{
  "num_hidden_layers": 8,
  "hidden_size": 768,
  "num_attention_heads": 6,
  "num_key_value_heads": 6,
  "head_dim": 128,
  "intermediate_size": 2048,
  "vocab_size": 16384,
  "hidden_act": "swiglu",
  "norm": "rmsnorm",
  "norm_place": "pre",
  "norm_eps": 1e-05,
  "positions": "rope",
  "rope_theta": 10000.0,
  "rope_fraction": 1.0,
  "qk_norm": false,
  "attn_scale": 0.0884,
  "bias": "none",
  "tie_word_embeddings": false,
  "parallel_block": true,
  "init": "normal",
  "init_std_qkv": 0.0132,
  "init_std_o": 0.0,
  "init_std_up": 0.0132,
  "init_std_down": 0.0,
  "optimizer": "adamw",
  "learning_rate": 0.000509,
  "beta1": 0.9,
  "beta2": 0.95,
  "weight_decay": 0.36,
  "lr_head": 0.00707,
  "warmup_steps": 393,
  "schedule": "wsd",
  "decay_fraction": 0.949,
  "decay_shape": "linear",
  "final_lr_fraction": 0.0,
  "batch_tokens": 131072,
  "max_seq_len": 1024,
  "doc_mask": false,
  "train_tokens": 831700000,
  "max_steps": 6346,
  "dataset": "wikipedia_en"
}
MLP neurons of a small language model. Each row is named by its layer, matrix (gate and up: input weights) and neuron, and shows model dimensions 576-767. Each number is 128 + 32 x the weight over its row's rms, rounded and kept within 0 to 255. Numbers have three digits each. A neuron's up and down rows have the sign that makes its largest values positive.
After each neuron's rows, "fires on" lists the tokens most often at its 100 highest values on Wikipedia text that the model never trained on.

L5.gate59:100130181123139115116160104128088161115155097142068156088160079070158137103152142126152126096130095105138128076120136109123129163102104137158063110103075169139133107148101104158165110153070148137163085097133114101116069113131132112134088110128138213122166207058146132070174132137101122176087154134062164127125171105077085148112159128177104099152127173117168147203131165093133099137153130179121126071094124088160133131129061098102109120183158111097146192139103173108118152128129148162105091084161169107127112144135137129082155160118093166117151098196142110119152117112071142103
L5.up59:125098143136125069137172102102122135075179108124133178115148183114143171116157147104123102098141158105168139069158142110108094180135120111131101151095112127162219108091138126095113112171130087175179084173185160130178162170115117147145074104004148217150146190136073138112128142102125180186114102147100133168094084118105095142086154100134130095133078161158164101122164152098105123123150104162075061093147123087131158118100049055100095169167139149135109173098075120095105130145139194146088095150140108111167049118141164038058077097120087165150080112144121092142168130094020170143
fires on: " Red", "-", " red", "er"

L5.gate474:125082105106119166113174187108091062145133147146156094145115155160122147109113188128117129109096126126137159115106091095145140160124141098146101078125149113141111119160140183138091086124156124136136129043130151114086157178089129083108088095115129103098129153122159108138153094162202122077172122133093099160126092129114090131084133157190069113120115134090185082109133147098112161118100139094135148173099058067124111101096133119085172088127105118127151162148134111088093095137196200164139141129179146166166131130166135132092109137144108156102100107164157100144179068173161100127
L5.up474:135098118078111129142132118169135075073117151128170183161093181149112118109098138137126158092030122112092121102169108117131133132180116121102107126117118139076097139122037103155110093114166121096149081125134105175125097120096129112052149127127112087121080122119089134097162154166106099154134114199094104153092196113109103120161170083131149058145073121098131118106116149136157113134162173137169073180082115056142126108130139138130119187094110115123081148106058119172115165069174164099123114116064144169130133112155187106126155110132123156133081175166167143114147083149122172101
fires on: "\n", "–", " ISBN", "-", "."

L5.gate74:146128195070101105108142133136088143126151111114134101102142157107192130130116089164107098214168087081152120119093147161116123148137111099138126095139119082140076112087149215173178205164171076087150116090164153169149186129162062094092205129050204099123106132172130120214129176170094079094163154116105084109144151137168173103143106128090188152129127124079145143122084099061144131170132169164142070132125172103081154135104091140126090034140104154134146154137200133156123146170117163127107128171127130162119169139131130124115132143151107127081073118160153102112167135138124095163
L5.up74:126115162053088108115162135119119099113154191106146167171065115134171087120092084166101179126117078105130097140142166144152130178165180168140130049094096115098097160119126124176179121123170120084156143138191089184131188059171129103108110101092145164113168113129080159154168158110114095149114103119095125169153144130191137116118145109121169111109159115095125149144060118108134103136148167159162101210169105090124167098101113168146097092135161120156075129127124069115133162099133181114071126195179138098108110134132166057140092164108121138104096135176092127146169184079079145163
fires on: ".", ",", " (", " when", " and"

L5.gate840:109139155115153150136138091117141157125100079156160098152135129071082131127127100061077100107140157067100130141123193140132129153136149113194172186087123172173079158140158169143068130107131128138087183124150106206179101085137084115124155088112111139130136152090161132127127161137085206136146132137143106107140116175195128152109139105147217142127120224126105129116161127131090146162164124103133166079108107090138110111116050089203131123103153141133145145101170157123160158145148111124117148104101106143113167098173166121048127108118116130126103166058119081135118143126139057142
L5.up840:162124142117139099157149138180162120131143155047184101140122158111072189123124118071068080140099121086082171120085119099164139153168113075125175183086122152107095193103145128150087113093081152105082137185149126160114128119082067147131128071084128137096114103134124137158119119142117127100179165114086170169119091206136171205098107146099149116180104125068129155102113143106140149119107149131171149128102133106163141130097121120159180125070179100115102114108177127069166132108120110111092131142118139079089138118171092088079114121080174182119117102097142112171120083083135116134
fires on: ",", "-", "l", "am", ";"

L5.gate677:089058187107074134175186110173151133057123125091113135205134130087177154152142079137119130124118146063105080153127108099199138078093094118160150126107117120162056127075129112146158136118152113118175039110128148091147116106122121107149121110124126086128123103174107115113109151125092164156154127108116155135115140128132090160113137143137163156166141085155123140184097103082114079113129117114153043118078116105159116112079118126098136156140123109075080180138169131130150137132094191100137076164107101123140117058097074113118139104152124161150155141122213114102105121095171156141
L5.up677:134072106115105142123156112139047099095126160101106167074068117097137139134133088134146160098134170132170084110157127124116137092123093201153112101099103154096132143104107141188115106075143080107136113099124128137195110119141185170187120080160113156091167103126129140078148165129132139195107191156146094162126166143122060163069096107130167080156145108136151114122092099057111081119120109144076181079075140126191168087135189148150142194131101144116122191099094136107143144115117125128125108096163164145114108126112088107123116081091103126172154130093135140134145137157139116107
fires on: " Red", "-", "w", "h", " F", "le"

L5.gate1193:150074073098135129152151107067139154138087102150109084124138129113141121165094130132155137137069172138113116120139099135185129078201077088112122128171210120140139082095134129127145133157071143151173142109150115118123095152118150111135138114134138143159138129168177084170101210114145128128142075122179089134131130111086131103068163128181075193083177137132129134136116124127203158124059057074086119097115116128107145143164142061114094203135125101082104082095155227176132119111162149105175138138107122165133165117094148076097152091142117134196135109058209155124143105125140137120
L5.up1193:125142141119125068162128049115173086138096155134115099139150087085142124094161187132152179149139147111101140172174086156144163121113141136151115163119162140094125103175105150120140125174082140139069107071164136150088138111061142119140124180117083171124061119143162129121138106108135079099185127173095179138139068129096118151128115112078100156150168124203117181091144137175094171072084102120129081063067157129111099156097064157149122151125169115110145174090118101129138138061108172116142108175104134119119152169131141064128134099144169113119073094119104162123122088122124100106
fires on: ";", "\n", " |", "|"

L5.gate1962:069060182125131145137084150065151106185160059079068107133170143122229133137150124103089111167215147108152092148165108109083184170160081133205102133142133148164104148120206135150159133115182144124138156089119162172164136108102143082176151078109156097119114146094127092140134102167101146175088115097126146110106135190075140130165140215103112113132117175103139132153189080122139133147105169169128141027131107120135128127096106176111105157117136113168136161138071110119160106127088048128123116101073098081107142071086170185102086089158117121138134150112130079074165062125111068143
L5.up1962:139091100097116084132163163154121106083153145175117088152085170180128183082107116146078145073189120093112156169133197134161154123110098075093135157149128131061062086155095105177105187134136169090158141118129138176105166136098115138103110138108177169120136120136133144077110128165125128116115116085093151073164168131089089130182164097119115041075125098139154079115138153161115064129096131123118155186061127125116153088159126152118088098092165109085118127150127121096120165134101128112125149216139106118111133125101125109167041148116064106107151138177117163097150151153117103150
fires on: ".", ")", " J", "%", " G"

L5.gate1239:076137157100030131120121141087097098129153177162158116149126103077109089092150191084150110132141092153192093112150090130034166126119112128125130086114121101119110156104164091172139114117158102128158147096145120111125130150097148142109046146108106169140128101109133141069117103128183083095172089081131118097152131147126139087143145136114080139040103117159067068155126119105077166144198157147164128153107153095136110123120155161108106115112107139125095158139145137131186138126142154083113175187168142148130087149116131109128137150134115161136161098131105186114200163147209115162
L5.up1239:117078140130105158160186188104097157114159150129173157150151156033125111114089147092164087122167129124186141141139144052093122099138151096181111134170120114122112136144111100131141078134121132138080122065115130112067143137131090099156110086173113210125161131102136177063096075119161025097139146084062130107169134117127185111158114148137036141107117119142107120106083137119096095186137153062102119147148100118152083152142125167069154155071091089131111164111099109067113087126110169069159197206147096153128137154119110098152100121156110115108154104137102129190164196102184085147
fires on: " |", " which", " who"

L5.gate1165:120095191060134134210184108130140099108136120083172120233110137138126193139124153126149171133153102103124136102120072145091102137187176081056083109127119071103114123056150109130101139148094112061108168116136117107151138157149153155162109111140107130128134140151190115149111149127122069160102100154149148088114107126140182122151196076141139095084121161175045179135167098135137085073089156120162081147110165095183143089119120156169184139171135070119137079105107124132135095176193155116176128108147162156137068160129163148134139116149174113136089157208160078098133141144141183184
L5.up1165:114095138073158093148119139088153131110097138134141121114144131096142166110131133081151168143131154148094136191129119171094176140217147155198144137091132152086113125118121126132108214215172076125086112107079113139038105111107123108103151139135155105187085137109146118160144109178086127110112059205095153135143163118125088081109098188116192123112149116154119189146071108124154135122183090141037110124152181125114158145137140195127072095159113139135141158207108119169087031104131111175089103139120122079088146152122156139143149139135148085114128107127147145084116153052126153121
fires on: " and", " |", ",", " much", "|"

L5.gate1054:116124149147190136142127154131092129149164110179131115172117054057165108156164175065136122137071124138151119146137056127198141122134151130140110187165119097126103156140125146137118127129107105163133106142128083152144121178125107132119149137133172109110122098130203137148116156167135074125127133112148100122129142109143129061053176158138105144076154152160095160085132138070120140107118101155134123148093209100119169136104080144090132099111122106114150187159171142162182111111141170136171131187151110109133142112096099153141157151162100095111134083135137114117146051110154152118
L5.up1054:131116162111210146132143157105097115102078172160100149180103077069179090149143170133116116111115171146141160097156120132187105144132125151093121145153088128100085138118102138137135104128073169164140183148141100142126098145074165141125121173108130154119126033182172171087110140091155087162096116079132141156064085130113165117125145146091099125133118115169085165028129121128099099106148142124126140168120173127145142159141146153111155104136136108108174144156152171176163100104125154108137095143171129107161150139085122109124114114130121071145160131098088095111174084146112165094
fires on: ";", ");", ",", ":", " and"

L5.gate747:179091166067129122115144211138167130115116161186122103079134138149142129157123121111116164181132130139142177157167129144097045151090136130126134073153153101154122105125127061169141124094101187187175191143125145115106078137135169130158146142110179135124111160150148117107132148172087176074080142129145147138099089149179124147158169168182114156102112195142096140141066145145124041182091124149142109107171140152077121124101126151072138136089136133153159122161131137103178089084121118152098102178120158082147170160110099125145065170181165098154116138148147072137156106180146109123
L5.up747:168131197085154104127138151134113117116064143128146193133106115140107095173077109121140122140136126105124134183124170127175144126180157145172135117131125117168081109116102137078182162131091115110130153105180106150177084116151165089077178145090160114157143122119075164145149106207058141100120130161118164149132092121193178150091109138157184096103048137153148104173116107132126093142117098113137116106138073131151127093093070147117105176055134147120139045138126138161073137098097089135085126139098112133161096144152128149106160111135175132149088115167172136171139159099097160114
fires on: ","

L5.gate816:102146113097164136176111112116145163137176100148089124178119119087116091137071061155110155128099112137106096117095168155163112116117036126109174183146131138173053145128093137116167181106128096072126076158158144117124159156082063108097102096120144058122094128145124070148100159108082060110157106130101141140138127100131064067137164104120124146125103117072122158135128174160147108071151092126112021106097096166136203114122128134190150136172104094101135125121155172110120107144120118124125121206086143153141116075155145140137133124158122150112089130117175164157142135176169093105
L5.up816:122126125112111119139117083120129093100130153140118177149065109129094120103052121128141171101159075088119143112157190114114124142172150069128110108185148220119062175125110110117126112119091151140072150095120085115104119127177099125108161119126122106109082132083122146084105160116087144163116126138116133108094156112152165088142166099152142099145078143107163067164186148123151125121075080129201130129112087073137142149131116135126115122080102109066082063143089106109121109106109140130124162171136126143125056120100100089129120149128117163150110088172107125111133101180101141126
fires on: ",", "9", ".", "6"

L5.gate1518:047154187129111159079098142152092141145172137113151083139158149180121139149139110117143066142145113142203156120089082185112124171100158153150159124086112118159100112133136129122108090165106124127097102149170206106143161091110078139109095136209100130144085178163136166092157103128136123125180111113080140123148160162121127134089090117094044128162179149124080140118108124099116122092107108129118084099065127141087152192130129160132131069095109121075147105167161117170129117085190148158114082145088118116094122088121133190093195107109178169146136091152124168112067122109171112158
L5.up1518:126120116105106123090151205145135084134135178152134205104098104132152055162143159159150164090106134224110097160159171141120131106157154073081047120146172102119125148093080091116153082144109156127166151143167138195162123150146112125133112087172130133119109159135090151137071138117124118175161141141155177136106141141151157178087102091132113137163182127147050125148189149112039130134101161145172171155141136128178169147185068128151160125133109103120114158134070129179127136104119165134094110131102159110157100107161120134132110152119154150139090134122094078148102100098057211144
fires on: " as"

L5.gate1827:120142119128047159121096123127139117126135115144111152194113185129074173128136194120085154165106135162078133165079144102084137076077111134146099105158150075141113140119175095151128198202144073173121099133139164134133135154114106154200079120208154124151061113060114120146115158098117191145119119151123142156180122178143146141130149133084112194141104169125107132155153152123106107074119066124149121104139143155069137124092115145159106132091190128165106119113114052169138097119159165163126122138158144177135138120113127161166079133122062137160162124175125117130142068126137187055
L5.up1827:108139100149144098088098061117138127168130112144116130135086165153105143108111217174092223146170108143050136139141096109124108124125122098155134147076119138123124166153153194105141210155139066188096127139185076099087146097111079134113131141097179180167086132090128166162142101074146108137155077133131101158120089127131093101162092160142095170139105118074108147084125167109154126121074122159120149129130124112135130119087141142142093120127142141120135167094095125138163109097091134137119170145161140191170136131135112131190128083094124161159133087114170160109127089051063167106
fires on: " an", "==", " An", " on", " the", " sc"

L5.gate519:096079194072123147158174131121176096116170103101095133153141087115138178115105163129149131131101118092121169148146159164101126185132133132110066093151091117096137116042133122108159133113117204113127176193169125188164151189112068072046171174060186108199092146154153127198108163075167084152155071128115107125119108106133171162096170135158149126167133149155136102149129115163110116145080124105216135149132149205115191187129136170127131127101133143155150171149120145138141146159135197124085109145130122145140126097076108091115125157178150094087112098166131100095197101174093129143
L5.up519:127085150164099144142198133095201134194185150130068108138163173135148194102153095121096100169155144103133121185134079124092109188116139120096096145143096135111119122092145146103129092052158130092129131204098149137172140131125156068115136123065172145114129103118127132160124112097102149135154102085102144088091183151141095167186122177183102143140103095083137152130139058080095162098078163129148110148162087192124161131132152126051093146124185142182094195111127074104142138139162155117121113135094095101111105120126122113120151143145118111078129103129193116086209124093133138166
fires on: " |", "===", " and", "\n", ","

L5.gate1460:079082117157099169152139150080094118131137084178131108078137117148150095116091094167179087152116211139129131104116115154102130135121062179092167090126141119145159113084176162089130073162050159115125089169169141140154143108086131116143088139158081116168118117124089109123118175113146101102189090128187148069159161122073134079127122173133051167065193173144110162143174048146148124168087061097084117077096146162147129187160109097121123126087058190137082102124184161075110122136123171110119138159109107062107160153088127109085146141145134207119147140128163145069130092146127098125
L5.up1460:092096121097123154167134130098133169126080141174168164148083122166150152130155123118136145147222142102126159119158155161171129139128136135125118117129129107115183100116109123127073127130077173111122174178136122142167102175139132120127106097118156173200035147149147157115092128083115109170126117112132171133144163125086079114166081147135108150146162132142143181131104112153097083151142132176177141089120108141090123157153100087089155132072091189106125086107101060058102174134114127101114093095119103122041141116130195159086130098126154147137137127107172155148131128154101138091
fires on: "\n", " \"", " |", "ard"

L5.gate1702:091106165077098172135167177138162190149084152123155104166125157031109112132120162071065136168141166110106157124100096043110188116143097143132129061122189118114109169161122104123104142108131125144123203076144144196097146124130109087114151126149120156141116168103106122086052155206073098109127115145121149109146117123200119093097146118093132127091138100144133148095097144144115093122120139149179132145095098093137104135113097159145122118132140114091119158205184156102069113124148156085140128116143084143200130120158086107103127152133112067110122055105148158162155153154105115157
L5.up1702:121139081100140177136147163156169063151146166173125123146093172139131181041053185059124145186125127140117141172147092065068179109165104104137144090101119118087076113098116149113140109070179123094117111110073107113095149150188120108097092085138130127116178148112087098149124150114123143081152100111086126217153181134099155095147155093133138089149120107166150133136123160144193098140094144122138113157136143110075209120132110150189128149145124064135122111130074082130141108124146184111143131140124051093131151155121090099113069163068099113146212140099080068165116134210158130112
fires on: "."

L5.gate1067:074138130113138099165081160148119175146093071121098156110140202127240154105140165140163143133142068110087173135097107065118227149084065164118102080133106102109118184169086124071114110149136123154098105156076127157138131142140113141129152079122153103177135125131116120139132156151173166177142079077141127103092110148111114106176090142128111134134133054093131151134150149176127123133207084077134089064126100055139131158118096169139060121131094069083097154173111129060129184112105094092121139122107081159141083067076191143126141102118121135152035117138131084133185163144122085130
L5.up1067:137196109102086166128057144083123130115154145109186161104122104192162159137136140104109074093084122116104165167101166142088113148117100197160154086088064095108118153166120175110100118073121128145163155126184153164162156116126184108130142095117154092073155135105109120074143061178083177136127100143145095115111151138109140108135155150115106153098135085105109116137053134137086106113129125112149107190082092111096096079131123184122109137126171084101117142149070057094113168158166118125100151166146213068099067081145093107134080184138155098197098154168116166117159185138147069126
fires on: ".", " John", " born"

L5.gate1718:143137095086111112090112149098148143120090126165147123161112148141165169119096114177070093148124122079106137177102157116106120132080110073110187122109097140159098104161173165079123133160143147107097153121153116212137124101127143122095139054071200109147164140139154070084127105136082160072138158161135166077122155166190133111154103128115179141121094113103082178129163152152087116142099094130111148130159124127105134107086126089130097141123122196147127110164137124141172170110097144135094161143089145116122114097099125205101092144096160172174135144097138144102140133092128075156
L5.up1718:136135200062116119112134146160081114128107125145148099199112123156142138131084117091099109146142080092186129142121131135135179150151194069105183092085140160134126136073131069137069185107120126101068174098121077173112108118162096126143171099182133145081163140072049133137149102132108097120082147168202170170161117148116161127099127129142147090129051097119123148127104180111149119134126167136212100129127109143110132130091080154133152144155148101146077042124108104161113152076098115102099116153121129152112153140153156145157118163124129060114099126101106166134092169135156132124
fires on: ","

L5.gate1410:130088102066118154136142165165071182127131114151102142118114109138139101157095089132189115146088142140070135169095107096111160139081138155083164066119098077142082143134095093123104123165152112089082181136048162151145144163100094122083116113127102148117113150121162107153129207180148177115156091130111178105087148108169116093109124102048121057177080118169129137197108167163160048061176100143138146144115094121124191158170110117155162077138120134084170097079096109106180098138135095117160149048095147179141126100151122150090118159137096135132089060089113104126075143154079101118
L5.up1410:111100135161168109163160059111112114108130071075111099117177124127112144177097138169129092137089143175099167147152103140193087134075057132117189130172158130102039073089100086121168107112115149154148142113113157110142132121115136112149098068147103039191111104099167110119105108101094107162135128076145204145107116123119082133137136157123161169125154181169135124167169125159130101133157071114124139143148120038201083104121089099136143125078150172163122138085161127077169116101131151158093160194118093101116130091108149127134116149177190080122103087097133098139149160195157121149
fires on: ".", "en", "="

L5.gate1414:105104178111062186099081199123099121095101129143171152139145065142143202128115146103151139152103117131165092136138154121082128115130133084078158113120122121128086104122108133149106114101163186163120135084110118153105157154026101159170156047099142071171139088129139123113096058154146127173153137176083092121114112130125156095174143127075136135151150130099090174184149066120147083069148136099142113131165137150074153169092087153142103143122105123114127133128110114110132103156155128106108113168090128108146091079077137185148128132182150126078085175162111043117120162149140118107
L5.up1414:132079139144148144116161147097151111190103099156083136112096106135145097144111148097166136098122140104094110102167125255079168162141161110151128117198143113143147082116108104171095125130095166107187114104107113081174142147143205142124133131168137122087110170060133102079127150088113160160081140056102122128126109100041129117145119165157154149118097142114155119143102112124128114112109131106120119119102118161191148114041191145166172067155000090116187106140121138136101128119116120090104084066136134133150089241127140136142124084095115164119157143182144116112106063196152163093
fires on: " and", ",", ".,", "with", "-", " &"

L5.gate534:142077094092131107101166079147184147098164099125133124156125143148109121146112057159137118164123138129107155121107135093165123172156090165147158104113138126139086100145116098039168157182170161095126091134132115136075159141072073116118118131129151095165132126129130083143077156150090132152179045165082148119081143098132121107099054096116075041111083162168119156134168130145144123039081111097121074060145149118164152132181125066174147133132106161113192146118155170104120187167108138135183141109079176196140151105145143150089099117172107172128156091223144049108162185166160134152
L5.up534:125121125129124153121155084090145145120117115105076100089112188125111167108077118077110154145179100096147165145158125132122111169171081138132135116117209178138096118115129142150055125111154135064064130147125081116132148099119075098119156082135154086110096156095154126164108194122108105101101083086063079063120130119115117120133124098107122123124096150174102138131145175114117158119081094116187140134078103093124158154111164101151130160088100126139124098122127074137133128124167102153132098088168061176123141145164136119092118132120123127065187110146135151109156149133166169151
fires on: "."

L5.gate615:165138116173161141086095110179164126127152051165120198108135148135114161142130157131197176102086101155135128169137156105125154122104076151154146097148107129058155143149179138136064104128098130113111104113065186138166151080143086085154104133151176143126126116129122044172114178121187139108153123128105123088095106151155152137108092130190069188070178139119169167167156116115142148058079080130107162083137060136125128133126151179087128137141119176070088107151083091133118055144156130104184140142148099130159085170164114120141192094122178102101108102140164116088127120163117099147
L5.up615:144120094109162109069153072078166124072101137126079078116145191116146099124137154184175100156072118159121137091164142102190111127155074156116104111127137189162116073119149154148127141120062099186116048180083119106183162148071091112094144157119126128137151122131177095151160172065150105078189081100103134148126107128135181097109131103150129180101129123229146204099128125102158128112130099101138146123105102186112160058130185121080185141099098135082141118139158152104179137095162138076158172145160133107128149094135170111098131114131091107125162095139180084085190092059137148127
fires on: "\n", " |", "al", "ot", "aj", "rom"

L5.gate2015:200116139114166079155130100145170196084101141155125113125133146105121178141134159055115203117112122087119125095090160167142161156143143086139128153144086123153101127131141115158124132135077185126165187158094123103170169089094129166072199093110171090089137143111173108148114127169070103134099106119114028077141092160135149098094156141125096153110126136103074150115169175116150170135115100115165077134142130155133095148075147133099147141116134143136130140170132100135104160095134082173169127154134136164151093136146146103102128101162112126114127073122157105156141083150146116136
L5.up2015:139130090167148098085160104129164138116084149091104169105124126088142118157131178097108167089108114081145073119087120154183083192141146172102107119111114159114152184160118127184137090095082185094151191173098100097104126070100176204118177144142124194167145085151164126122109155150083114123076141082115093135114122158086131175136121154172105133127110111131138110101157108126184134179187153153140147108166139133164080127107145099099177107114104127130140065108112112116116134133062095070139091126160124141138058144128101089155103126130109115120150102124066088120134167128112196122
fires on: " and", ",", " |", "am"

L5.gate796:173128135109094109099113095086135155139131117146060162171142134108130110169085136192144126178162120138088121099094149173151099167082105166094150104150106190150102156135213147179130132148114163177099105137147128078177193120111107112065144108130184074126131165132132078151073166102123167118203148174130156069199104115179044096040115155092121115138135119147155122107126093095160165134071108128091092109129144097121129136140087144118134089144159131112143177124145194146189182149105193224105144191109158131128157108054112101130073158169137072169106126100141136090133144060075112172
L5.up796:141124126109129201131112132086169100127106136122115138185108160130162055138143126139100139164115169140110093087074170071174135087101072144095118100125129111092126136144110187152109185135141098146153073180143112117093179169078135105155147126121174083120065057105107111163124148134117106084170139172090139145149137145107117107146080136088146137102126055125147149122089136106128131119119150096151096125115130110119118115115058165146139078144091164130106131147134084144126084087120111157122152188149115071120188181117148097102088167110115120066138091127145135066118190100132126154
fires on: "\n", " when", ",", " When", " because"

L5.gate324:122083158101067156101136163127136093189115118118186124137099122137158121126155157128104135141095128113116219119169112126102180169119123100089123164074177105145112045067089141141157130146156138093113122121121134102130139123096159122139159129156153127160078101138162144079124101135130094109147175137110118109068061156073170145154110107109116067116142116113132177163139154063089115084144163134127110089089186063095167111082127074065121099072132099133124148140148064097153146126149177115133131148096109133117111120105204185051129116161147155064148129195085115078148060109172069153
L5.up324:072097147054120177123135130115097099097100161121142158163114177109123126135134139121113159138119140095116159176174144143089184195082141040100098133104114117085119128098105137145121132156100118130121112143055073100148109080138088128146152110132200163132074116141107129158127127170144088113122164170121164116122096179091128080115095094163115042137066128131125165105057187155099100053147133093124163191051103174116150135114106149112144135086088083080140127154152150045084104159143131115079093180180112126162144125078131178097117128118194157121169089141140103107162087142164096174
fires on: " |", ":", "):", "-", "\n", "\":"

L5.gate1632:152067091084132105123087078128151165167172128182098148168116098118141141082100137153155142141124097092145137135111185114170178108187080130111174096128120124074105145131117150102163119116124073153113097122139113149100120193107071128083092072156102137151164113089127105137116176148120134093086113187086124137131135148144213083135226124114123070010138115193115141085102128133141127105118145146163082196127131098117112119089091164143134127140124060095130120114137137137136145144175150208162129129113149112104114108111135145144064107092083116114129116149196079123155142172162097098
L5.up1632:145099052101147165104117134183139137122126144136165149093129120199047160114136083176192137146188028137145133121115134128070119146154166126103230159135144098116171093129122124165148132151117154104135083135099120148140091114196108179159133041156103124106179148109142138156152143054139095151098102147109169119152124159061160139120113096081093116090165132150177179127146146117111050158124167156163119163129091155129120185115140127108195152134164147168123105086121117122131121188144106146128135088073097077108120124096128113147135101117142141118160174103128136102136088166088113092
fires on: ".", " I", " \"", "\n", "I"

L5.gate1585:065120090088136102174121140141166100101139077145097165113109118029058166161126151124130133130093101114088175097150157104037146114132129095098080129101122061143090128097167135106062137178123145086087140126064058090143146113111034126122076147207134109100083176174111088084061140144067063084069094158099113149138155091190125100112121108170088145134112150127140125165124138125157096165135086147165168177140148066169158147152150109176152109114117169162132138197142142125174177130153107107156144128165107111105087160101158119101107135165143055162173059189184142113147074130096190152
L5.up1585:141120134058126101116104129093158202099082107109143167117120144134138122113133118130137101099100170141197050132154125130086155169164127117128157104083104107130127138144178067198123112145112105130143129107092121135103081080129145121154115125216110164134170210142175084056093097114096143102126101097118171130104179121116124113132145103173115163092126176182153147160144123129127062132140057135157138132170127157190118124097167118142067077178056180135173152139114118143168122084127131100120110142138147102107129140112134105169172110143099074169116165164140133111097161118166124106
fires on: " and", "s", " |"

L5.gate631:107116123153064123190116150122086121140137114094129174117123093119144110158157088070072149094143149120132118089115121187163120166078103084157121128060129135120086089150108108142130146142097166138110151114162122136140120107121106064135111113145111122142122166066141124098129126135128132147164121147169111113098140155180192115085122097162028131077143146131057132131174135170116133119151075145142115074120110066172171081142092160115091110091131127171138146137172078071100116173111092169177118231146156073121131107136129141132194115135103150104138070064114132157185169201117100133
L5.up631:156145131145185080120125118116079158116081114113113112095133063084108153145098079154164126088162090083128143137138160120133113156082160160161157196164138132109162097069094089163146119160107157080114170088085100191142129116120136107128153158101157147086115141125121112169112074176139104138162214104099095080146152055144130128124103115164181089072142149071195154163137159125184144116180116187100116073195120176167112124121079144136079147126163083102186121142125178173121148127116130130127108194139178112118152071147097146074129140127079088081122124119172101085107156095147168182
fires on: " of", " and", ",", " from", " to"

L5.gate518:181035132105154106101127223168126175117133133140138077130145110085126117167081090172096123097189174114146081158110141055080122086134110124156133150160144147171090191127084154173114188096132175167138123128120179183071125112138143119108118119094137088136154149090123093111119139187165107198113024109092112059142138158123110114163104154098150158127128144123103126159102105184184086132131078180127106106094056085116117084137081158175097160152142132097154148114127195105176158111083086109176216123054158172141074070128122117125115148160146136170083169171169124113116128175096097095
L5.up518:150120149151091102138125103209123140129207147129159108147088173148074115130064126154137143127128102100147137099133156104156099135093144080116151097073151121154164168161112145118140085178145116063095123124134064147102037109105147187131071138157106165180136148140106155132119109088141141118082105116033157081132136120136124090117106109154084136112048146097123105081159122126140130076126064171190125193096079061161104113128103146134120086096107116113130058145193129092104117131143124122147204160142134139085165141140091096142133155137115164137110119154044131093111132116132160144
fires on: ",", ".", "M", "7"

L5.gate418:150131166137072163124139103091129100125110154134111138193129165133144082129104150087184124159122118161106087139172121140126146140081155163109097133100165150114149138141189122131080102137152154131124145132124135168145166137100156081144106117064134101188063179130135114141115114121168057098180120136121120125155095214122097105107099066120085148131143130106131158140101119140096130099142154093122108098149156147074120110109065063126128129115126169114134150132080125102151121072148168129131197169129076130060119118050132169165141139149005128151101047133094115106116128124133139118
L5.up418:188102101141097150237137130129031118148192164110134139082132130092138125158117089159137091088107103130160149077127157117123117161144083092099158173139083123099168181101109054096173112150112103150144181095101142167096142154147070122136103128114136118085114096112145113100109143119151192123134123141095091139126137157174129122163150122147124134124107077219089155189121122159087186124097118121171104112168103136083147097154146117064153138109139171120103138114150129094071146142143094100161127105123100125159055104134125150119109134115068132169087195171118114138133163185158142096
fires on: " House", " the", " The", " on", " at"

L5.gate1429:149175151122115144163132167147139123121133121163164156174126147147127159097097152053104087163156164116147157081088140105110122139114155130111091083130120117158103069140142083106130171162074110119147086135086128166117145078162125104099146126126130107116172124101134119154073118165137178206134114125150103058124053136181147148145175094132121202092130119175136139088130125132121091142088111147189100102130106124151139137087124165106175158056187136142118139170082213144150124149172103141125134074117169146123112141114110172134131066151142091139117105134176133123102111158147132138
L5.up1429:079123121093103141121101151115130119129169135168195166155106128161119157124152153084157160141155134092145161159103156094118113177126203114082083104124087063143125131122152130092168163147118121122182118140131095177122088094131150100146147148111090130103198097129108155089102160167105141148105103136093063124114160119156159140166149145086171155066089103129104142149162120114101057129102109188199135123197106117160125156108128181114160157081129137149109089165077140167174099108118095149078094058156108180123101157077138138137125090093171110089130058167152156154113136124131191076
fires on: " and", ",", " |", " ("